Weights of a small transformer language model.
Size: width 224, 4 heads of 64, MLP 576 SwiGLU, 8.62M parameters.
Training: a variant of Adam for these matrices, 512M tokens, 7810 steps.
MLP neurons of a small language model. Each row is named by its layer, matrix (gate and up: input weights) and neuron, and shows model dimensions 64-191. Each number is 500 + 40 x the weight over its row's rms, rounded and kept within 0 to 999. Numbers have three digits each. A neuron's up and down rows have the sign that makes its largest values positive.
After each neuron's rows, "fires in" lists the words (lower case) most often at its 100 highest values on Wikipedia text that the model never trained on.

L4.gate450:520489559467551494458503499489429550504465487438485469517443571497460461459468490491529552506470521536487489444538525443456474470500520495514560459447489470517531484537476540480540515492519480506449510513484518491449441482486444519564555534492572458488492462454542509492588501560488553471511526565548484499539457526467475516476497601560374466466423489472532461497580436499584465540477
L4.up450:517478474499476488472559486503507587431503495543438546441429453603507553530453516423481482453520453556520576524491501529501489461434502480486451467569422547572509565524539460487485487497483491465440518564498514512517491462477480460475545494574516459548530523470493527509512480453509501504479505449454438553506543524466497548536536497478450510522542472544546483481535473461478493511547
fires in: "new", "short", "particularly", "shortly", "particular"

L3.gate327:510521542542450427519539475460515489504526563528450488515511466498477553461417476508515571525366464532520432496512492554476465500470479503464493494558504487490481495507481493481516540524481485448528488507458562462518533477435452460561471494479551536521452498465478540464470486497502510488416552475475473505488445470587482533448423524601535537530526495489522460531514458520493528421568
L3.up327:496490532546555567487503537514486392456513512499568535518496454429514493474496442524468474477497485501521491570548536517447505501426456514509506488513465526525508556483437524550483453424539524420527445527413525522488595521518509504485528459482509487495504504481533515492500493516444491583484531484506479479469438489604471514512458503480443461458491452505504492519485459518471485480467
fires in: "country", "own", "northern", "island", "family", "motorsports"

L3.gate163:566425451522516429563530461484475537500493525458398475473452553566553526522542495472528512528578413498520554514448526429553488482444493508518476509557476510486461503488465535488575545477479460432511452532468437537499506551464433523460454472501506536518493484498462537523518544463560509581509484499604473415497506455468491520496474402497498463555507527552492489519557434502488449496626
L3.up163:452517484521514469479426546498519481513639502481502485538479506515486509500534412544503475477564466539526517457470496453496562416474442531548545467493515481433536516514501485400545475492531538511553425526533451512485489538547509515514545476463568518503452472457545556433418472507490483465457523429510435529484468486550494491520436476372510576446436514479524483542411536503547526526431
fires in: "its", "their", "itself"

L3.gate45:568478471443513430548480466468448525487494512536492475537553499491508550487491509471522458490488525506483510444487515486473544481519558496501640464561553491496562455545467492439527411445488504471471500517466470532456464516600506508471570479528546509515493531477484476477513512549507556427518479498458435504587468497563431467473485423504494536512434556458474523602473475496566413518457
L3.up45:512427545594568443447465442492490589582494533431451455440459454524470465520519466484481483520464501485437572421542490528496528452466470533565533456499588464508508505507424483540474436479493511510502529425473548538493460500467427540441455485470528535500534472445533570499568504571489523528567446529432543541512528503510521514463521522485474477478519497560463500547518534535479481548523
fires in: "born", "took", "present", "released", "taken", "male"

L4.gate499:541517456533525498532527535541528501538495528528491509420439447493598487558512500490552454540517479552508495504531487458470513458471533490456456471508458497550496484481467538482445490455478597471525481540463554565451417532479498465452458461478548533460503496498542598489509491481491497552540514461506430466510481476511477531537506549530462553408454489518509455554527572559567408514516
L4.up499:555532506587536471461509469521493544518553458462558525502525525549516447555549417453503503453550468505552440525487516436506518509531470446485460453532487490508523458503469493467500488463464494478491523484614518516430420512543510440531480474533459533401447453488574587495488449471457475531500492474512432524471470533482519470489455501467521519468494479511592490526550496582532495540515
fires in: "early", "pacific", "late", "specific", "scientific"

L8.gate62:568463482527469489493533571490497565549455515513546460520509535560494594550499521518444456520504453507491477499557521528427487466485527492494485565495523466467421561510510571471496476488436577515468553540511578462467489488508573503456568449485481485462490568559463481526408496555404529499500502582497427482469507511546527547478486510513532459518433558429532481515524553548501469532395
L8.up62:614505440523571524510506499454523417514492546421460542491488546513430471559475550522456492518530435495460501503505556494414467448501525498572476483459475493512491504511539524461521489527416499484559523549481509533496525449542491575477527465428517541403517552490481484480513513527486525565512472559495429438516543435503552497503472547570530526508467549508559417563542472515479453522466
fires in: "for", "forced"

L4.gate6:457473496571517529466473476504478524573456448466461533456453489496500515453496533502501445512520527506465504462470473483591534467510477571533463457489524454482494468545543520517509504481515494454469563434506492497515442481541500502493518435505596527432463477432534495511555504533539530514487420422497477498580564491585420445485537477504515445530473521490554470538529466556503624497540
L4.up6:444461501517583451493500502498549494561458496505481486449415488481560560541538523522424401534470503491483474440524509440522491498493488485487454478504571521576508501524538497474456490469477560468480504495492485574511427462502467479535511432457508595478368462456512522489511514534506525538501512425472443548523517473593476526490515472527522444510439533505557537519516488556507564462520
fires in: "million", "mi", "km", "television", "moved", "became"

L4.gate484:412501513531550486485505466470455527483523486510478519517532511432533521367519510511548496544521539487474581451512535522509518464393514504495522478523516498453519514475473452466505485419535515530548525478478553493497547458538492572511529543457526482457519453439552524508455576511453519497546530526488511528447501489515501469440445523526518564528413534540518539582475498457469514574507
L4.up484:524530503441450473516454518571438491489512512469506498437511519549557500460529484515425455550529507484484513487517515526533558517500524537427505527488509583514510481486497499503540481511458446494505437536483497511460512466458445493526584538501559488518523518538573530478516486473543451533419465450480504541470435492549465497475392485469497451468585467549524462504530494499519523535521
fires in: "work", "working", "platinum", "worked", "labor", "worker"